config.yaml
num_attention_heads: 8
norm: "rmsnorm"
norm_place: "pre"
positions: "rope"
rope_theta: 10000.0
tie_word_embeddings: true
init_std_qkv: 0.0203
init_std_down: 0.0
optimizer: "muon_variant"
lr_mult_down: 2.0
batch_tokens: 131072
MLP neurons of a small language model. Each row is named by its layer, matrix (up: input weights) and neuron, and shows model dimensions 240-335. Each number is 128 + 32 x the weight over its row's rms, rounded and kept within 0 to 255.
After each neuron's rows, "fires on" lists the tokens most often at its 100 highest values on Wikipedia text that the model never trained on; "fires in" lists the words (lower case) most often at its 100 highest values on Wikipedia text that the model never trained on.

L6.up1838 [110 160 118 127 150 113 155 118 123  95 183  98  85  56  90 112 116 131 115  69  63  90 113 139  92 159 151 146 126 137 151 129 122 183 182 126 174 153 158 195 165  90 155 136 117 159 122 128 195 135 170 108 151 187 120 131  59  89 110 159 115 117 174 152  68 126 157 126 100 121  86 122 158 135 132 105 160  83 129 137  84 124 117 158  99 183 121 198 119 154 139 117 137 146 129 105]
fires on: " the", " The"
fires in: "the"

L6.up2466 [118 108  97 173  76 131 132 142 148 132 122  84 132 219 146 151 104 121 122 101 102 126  88 133 102  96 149 141 107 121 131 124 126 135 134 125 107  98 140 147 197 142  84 165 111 125 126 149 141 144 151 116 131  43  80 121 147 100  78 186 118 119 130  98  83 141  97  91 135  82 150 163 101 139 142 141  91 134 128 134 194 110 100 163 114 138 133 130 134 124 168 172 128 146 101 136]
fires on: " of", " to", " in", " be"
fires in: "of", "to", "in", "be"

L6.up1005 [114 127  79 100 105 188 131 132  90 142 116 121 162 147 127  94  99 175 135 170  71 189 102 148  87 120 136 127 130 115 132 105  74 118  85 199 106 222 139 133 170 135 120 142 131  97 122 202 159 147 167 181 109 110 130 126  68  82 101 130 114 165  76 118  89 112 167 144  74  72 219 154 157 101 160  76 100 121 168 111 141  68 114 111  95  78 106 131  81 111 173 144 137 138 145  72]
fires on: " the", " for", " of", " Battalion,", " a", " with"
fires in: "the", "for", "of", "battalion", "with", "a"

L6.up1775 [148 108 136 130 149  66 113 156 117 112 102 135  90 186 132 171  90 125 126 186  86 147 205 139 140 165 123 106 142 173 157 124 152 182 180 147  75 127 157 167 153  91 127 143 165 163 163 182 164 109  73 116 127 158 151  81 154  78 114 168 123 109 158  97 145 121 160  91 176  96 125 111  46 155 109 144 168 125 106 188 120 110 117  93  91 115 127 123 170 132 100 122 120 158 105  77]
fires on: " the", " The", " first", "The"
fires in: "the", "first"

L6.up1983 [139 113 120  79 157 118 166 129  99 109  99 128 165 150 105 124 143 141 122 108 158 108 158 139  96 100 125 156 161 172  86 114 119 195 145 157 116 130 157 114 146  94 154 130 119 121  91 113 158 151 153 147 155 177 118 160  68 103 104 111  87  85  90  60  98 114 110 196 130  78 115 125  79 135 141 137  92 112 134 172 111 118 130  81 143 164 114  97 181 147  81  80 189 126 142 147]
fires on: " of", " for", " joined", " eventually", " led"
fires in: "of", "for", "joined", "eventually", "led"

L6.up2705 [ 94 157 109 137  59 121 146 145 125 186 112 175 114 122 109  77  93 165 114  91 178 168 123 122 105 131 134 166 123 106 118 104 147  84  87 162 127  59 137 117 160 171 110 111  94 153 138 169 143 161 142 101  83 114  87 154  88 140 129 105 170 123 167 136 116  68  80  76 132 111 134 161 137 138 140 145 153  92  90 149 142 110 106 140  92 155 121 156 197 150  93 123 138  78 151 154]
fires on: " a", " an", " his"
fires in: "a", "an", "his"

L6.up2182 [127 118 154 116  85 132 152 111  69 128 100 160 175  96 111 147  43  98 163 100 180 100 143 137  98  90 181 159 121 175 125 121 143 176 111 170 117 125 162 126 164 114 131 130 171 117 161 102 169 180 126 175 135  94 159 173 134  83 112 122  98 183 169 142  36  85 104  99 107 142  97  65 130 122 170 153 117 144 140 136 121 132 101  78  92 127 104 145 109 211 106 115 124 154 136  75]
fires on: " of", " in", " first", " on", " second", " the"
fires in: "of", "in", "first", "on", "second", "the"

L6.up2406 [ 86 134 154 113  96 154 176 130 169 151 133  76 161 136 102 118 142  87 125 131 113 161 103 154 134  90  93 146 122 119 146 127 101 150  99 133 121 133 155 126 177 124 130 178  97 129  83 114  96 132 145 121 196  64  78 147  78 136  98  81 172 142 111 194 122 129 126 139 165 165 107 130 118  99 100 106 169 134 106 104 124 114 110 140 109 105 138 133 104 127  70 127 137 142 106 105]
fires on: " to", " with", " has", " had", " including", " on"
fires in: "to", "with", "has", "had", "including", "on"

L6.up1662 [151 171 173  96 144 137 129 148 123  86 155 112 134 125  97 199  47 154 155  95 108 148 174 179 180 131 105 104 150 175 163 132 125 112  83 153 131 114  62 132 136 182 147 178  93 124  96 168 125 137 144 102 164 162 154 133  93 193 155 138  92 139  82  97  79 180  87 108 114  73  55  49 103 154 124 179 102 133 147 187 127 119 102 107 134 171 130 143 102 173  79 142 161 158 141 102]
fires on: " in", " at", " to", " over", " as"
fires in: "in", "at", "to", "as", "on"

L6.up1134 [114 147 128 100 138 132 176  59 136 127  93  68 111 128 157 191 112  87 110 125 148 106 116  74 123 147 156 150  76 166 110 149 148 146 106 131  78 140 170 199  62 122 149 104 125  84 130 106 108  96 112  99 109 166 126 126  91 131  49 131 131 135 136  88  64 139 140 161 212 115 113 126 118  90 143 105 139 128 180 134 127 101  89  93  88 161 123 125  94 165 160 106 116 130 208 127]
fires on: " its", "'s", " their"
fires in: "its", "s", "their"

L6.up1000 [ 75 120 104 167 107 204 175 110 132 115 106 115 114 143 103 233 144  89 102 120  95 138 130  96 177 122  83  87  80 169 152 168 147 160 138 161 152 132 160 120  87 159  97 118  92 153 153 145 161  74  85 144 163 143 162 117 163 135 130 144 133  97 128 151 104 105 176 175 140 130 105 109 158 156  80 161 107 114 176 139  91  81 109 105 135 156 114 122  61 173 113 165 152 151 160 117]
fires on: " his", " its", " their", " the"
fires in: "his", "its", "their", "the"

L6.up2187 [107 140 161 141 142 111 138  78 173 114 174 108 160 171 204 156 168 153  98 177  98 182 165 182  97 149  95 104 119 108 109 192 132 147 111  53 193 124 158 126 155 176  93 144  66 139 111 130 117 118 143 158 133 103 117 141  70 126 187 111 114 135 112  73 138 150 129  99 120 112 120 122 157 127  56  89 157 140 132 156 167  98 139 148 121 132  79 158 152  87 106  93 181 108  82  88]
fires on: " can", " be", " could", " to", " Can", " not"
fires in: "can", "to", "be", "could", "not"

L6.up1308 [111 148 109 116 117 104 138 159  77  95 111 127 140 180 118 103 108 146 161 106 115 120  99  83 145 168  81 145 127 113 185 143 137 212  62  84 158 101 167 101 156 181 169  81 159 106 139 170 107 162 112 100 142  90  85 129 110 110 116 168 113 202 171 188 109  87 135 121 110 113  99 134 136 101 124 139 177 131 162 159  51 158  70 127 151 183 102 113  94 113  90 160 137 136 134 126]
fires on: " a", " to", " or", " would", " rest", " This"
fires in: "a", "to", "or", "this", "would", "rest"

L6.up7 [123 115 132 172 118 118 138 120  97 134 117  96 110 109  96 137  97 167  97  96 179 181 121 132 120  90 159 136 117 115 119 217 202  92 153 107 145 139 166  98 117 122 140  85 112 119 150  57 148  90 153 112 148  90 121 126 158 209 109 112  89 166 138  95 109 124 166 113 116  85 125 101 122 101  90 132 105 150 126 145 106 113 186 107 151 123 113  87 127 141 167 103 168 109 103 159]
fires on: " the", " his", " all", " a", "'s"
fires in: "the", "his", "all", "a", "s"

L6.up713 [159 187 172 117 122 100 153 155 146 169 108 140 181 154 136 142 149  95  99  95 147 144  67 192 153 130 118 167 175 185 112 161  76 125  91 126 158  98 184 142 127 109 147 150 119  96 102 147  85  87 114 164 152  94 111  99 115  85  97 167  89 137 163 137 178 133 131 104 158 108 146 125 154 133 130  50  79 124 150 154 142  55 110  99  99 115  82 194 100 153 101  89 124 189  59 161]
fires on: " also", " to", " W"
fires in: "also", "to"

L6.up324 [116 139 182 155 118 212 166  96 127 120 150 155  86 190 104 180  72 166 120  53 131 101  44 143 101 120 149 125 113  73  67 143 152 128  90 143 103 141  78 175 184 186 174 139  98 103 106 130 141 119  99 160 178 169 155 140  95 188 130 141 133 166 102 185  77 155 138 106 126 106 126 102 185 149  99 148 106 136 146 128 173 148 159  99 151  98 127 128 105 121  89 157 116 103 191 106]
fires on: " in", " from", " of", " to"
fires in: "in", "from", "of", "to"

L6.up3071 [ 73 164 139 137 108 128  95  78  68 157  87 128 124 177 148 136 116 145 159  85 137 191  98 103 104 143 141 137 112 128 171 146 141 126  94 162 126 146 151 155 149  90 146  80 147  84 151 105 133 155 145  61  85 122 156  86  86 185  65 112 197  82  77 136  92 133 125 142 178 148 118  66 131 131 111 136 179 111 187 203 119 146 153 114 150 157 137 104 135 106 117 154 136 142 118 181]
fires on: " this", " his", " their", " a", " 30", " This"
fires in: "this", "his", "their", "a", "30"

L6.up162 [175 120 132  76 110 142 149 156 123 106 182 169 167 142  96 164 111 179  53 151 137 115 115 144 105 211 102 136 164 149 173 137 165 165 103 110 122 158 115 185 174 126  99 126 130 165 174  50 152 101 142 145  64 128 133 161 103  83 136 212 103 134 125 120 155 167 143 106 125  94 193 134 124 143 111 138 146 147 173 104 131 108  82 105 115  67  62 144  64 103  91  88 138 150 151 124]
fires on: " the", " of", " 23rd", " Marine", " a"
fires in: "the", "of", "23rd", "marine", "a", "armored"

L6.up2666 [106 124 129 116 185 157 170 116 168 116 165 172 137 138 119 108 107 135 165 152 187 144 123 177 123  78 151 153 181  88 107 196  32 154 135 137  87 158 141 113 144 115 109 140 117  99 157 140  79 125 107 136  65 100 115 131 139 108 147 119 111  94  97 144 109 172 145 174 109 121 128 173 114 120 135 176 185 122 188 108  84 146 145  66 168 139 126  84 119 102 126 122 125 151 152 113]
fires on: " of", " by", " President"
fires in: "of", "by", "president"

L6.up2750 [107 111 135 125 128  83 140 114 169  93 108 106  82 114  80  85  74 152 110 143 125 100 155  80  90 164 135 135 162 111 129 137 115 107 181 122 148 146  73 150 131 176  72 140 172 185  94 149 218 109 138  77 143 149 128 162 103 128 131 133  95 174  82 165 119 151  93 156 103  92 105  91  72 133 137 138 148 122 167 115 133 161 126  70 128 143 142 172 114 142 108 141 117 139 117 138]
fires on: " the"
fires in: "the"

L6.up869 [113 135 119 142 133  80  99 134 149 133 170  83 164 140 171 169  48 129  46 153  69 128 127  81 164 146 148 130 156 170 155 110 172 132 164 173 121 129 147 163 136 147 143 105 188 129 148 172 133 132 119  85 192 153 112 133 117 157  62 149 151 110 176 168 113 116 112 154 115  94 165 150 127  89  67 159  76 105 137 166 142 101 171  98 137 132 101 138 123 147 150 147 152 147  90 122]
fires on: " the", " that", " because", "'s"
fires in: "the", "that", "because", "s", "since"

L6.up293 [139 103 124 131  91 185 145  97 135 107 144 124 146 126  88 152 138  91 113 140 135 125 106 122 146 102 139 190 157 113  91 104 135 157 191 156  90 196  98 133  90 114 108 112 160 117 154 184 135 160 130 146  81 108 115 144  97 147 177 130 105  98 141  98 127  82 130 127 148 117 157 179 114 133 152 155 111 133 133 148 108 168 241  77 150 195 147  92 176  93 147 165  88 138 130 154]
fires on: " to", " of", " due", " over", " and", " the"
fires in: "to", "of", "due", "over", "and", "the"

L6.up1311 [103 104 119 122  78 140 130  52 181 124 118 147 137 230 130 131 137 139  68 160 106 107 120 137 152 155 103  69 137 112 126 149  69  99 100 126 109 148 151  80 159 139  96 123 161  97 150  99 136 155  95 108 119  59 167  74  76 135 135 167 131 137 159 146 108 147 133 135 123 163  95 193 131 125 119 152 167 156 158 117 129 117 146 120 115 103 116 129  95  93 176 165 140 112  72 141]
fires on: " the", " into", " of", " are", " these"
fires in: "the", "into", "s", "of", "are", "these"

L6.up2527 [121 103 180 128 101  91 124  56  64 137 122  99 146 140 116 224 151 164 154  80 163 140 106 123 161 144 117 129 120 115 156 154 122 164 115  97 162 158 160 136 147 118 124  32 126 113 125  52 141 119 150 145 134 165 131 102  76 154 134 128 120 108 126 181 130 153  91 199 132  62 112 123 138 115 149 162 113 142  93 128 143 107 101  49 104 124 149 156  77 176 167  83 172 148  92  96]
fires on: " the", " this", " his", "'s", " these"
fires in: "the", "these", "this", "his", "s"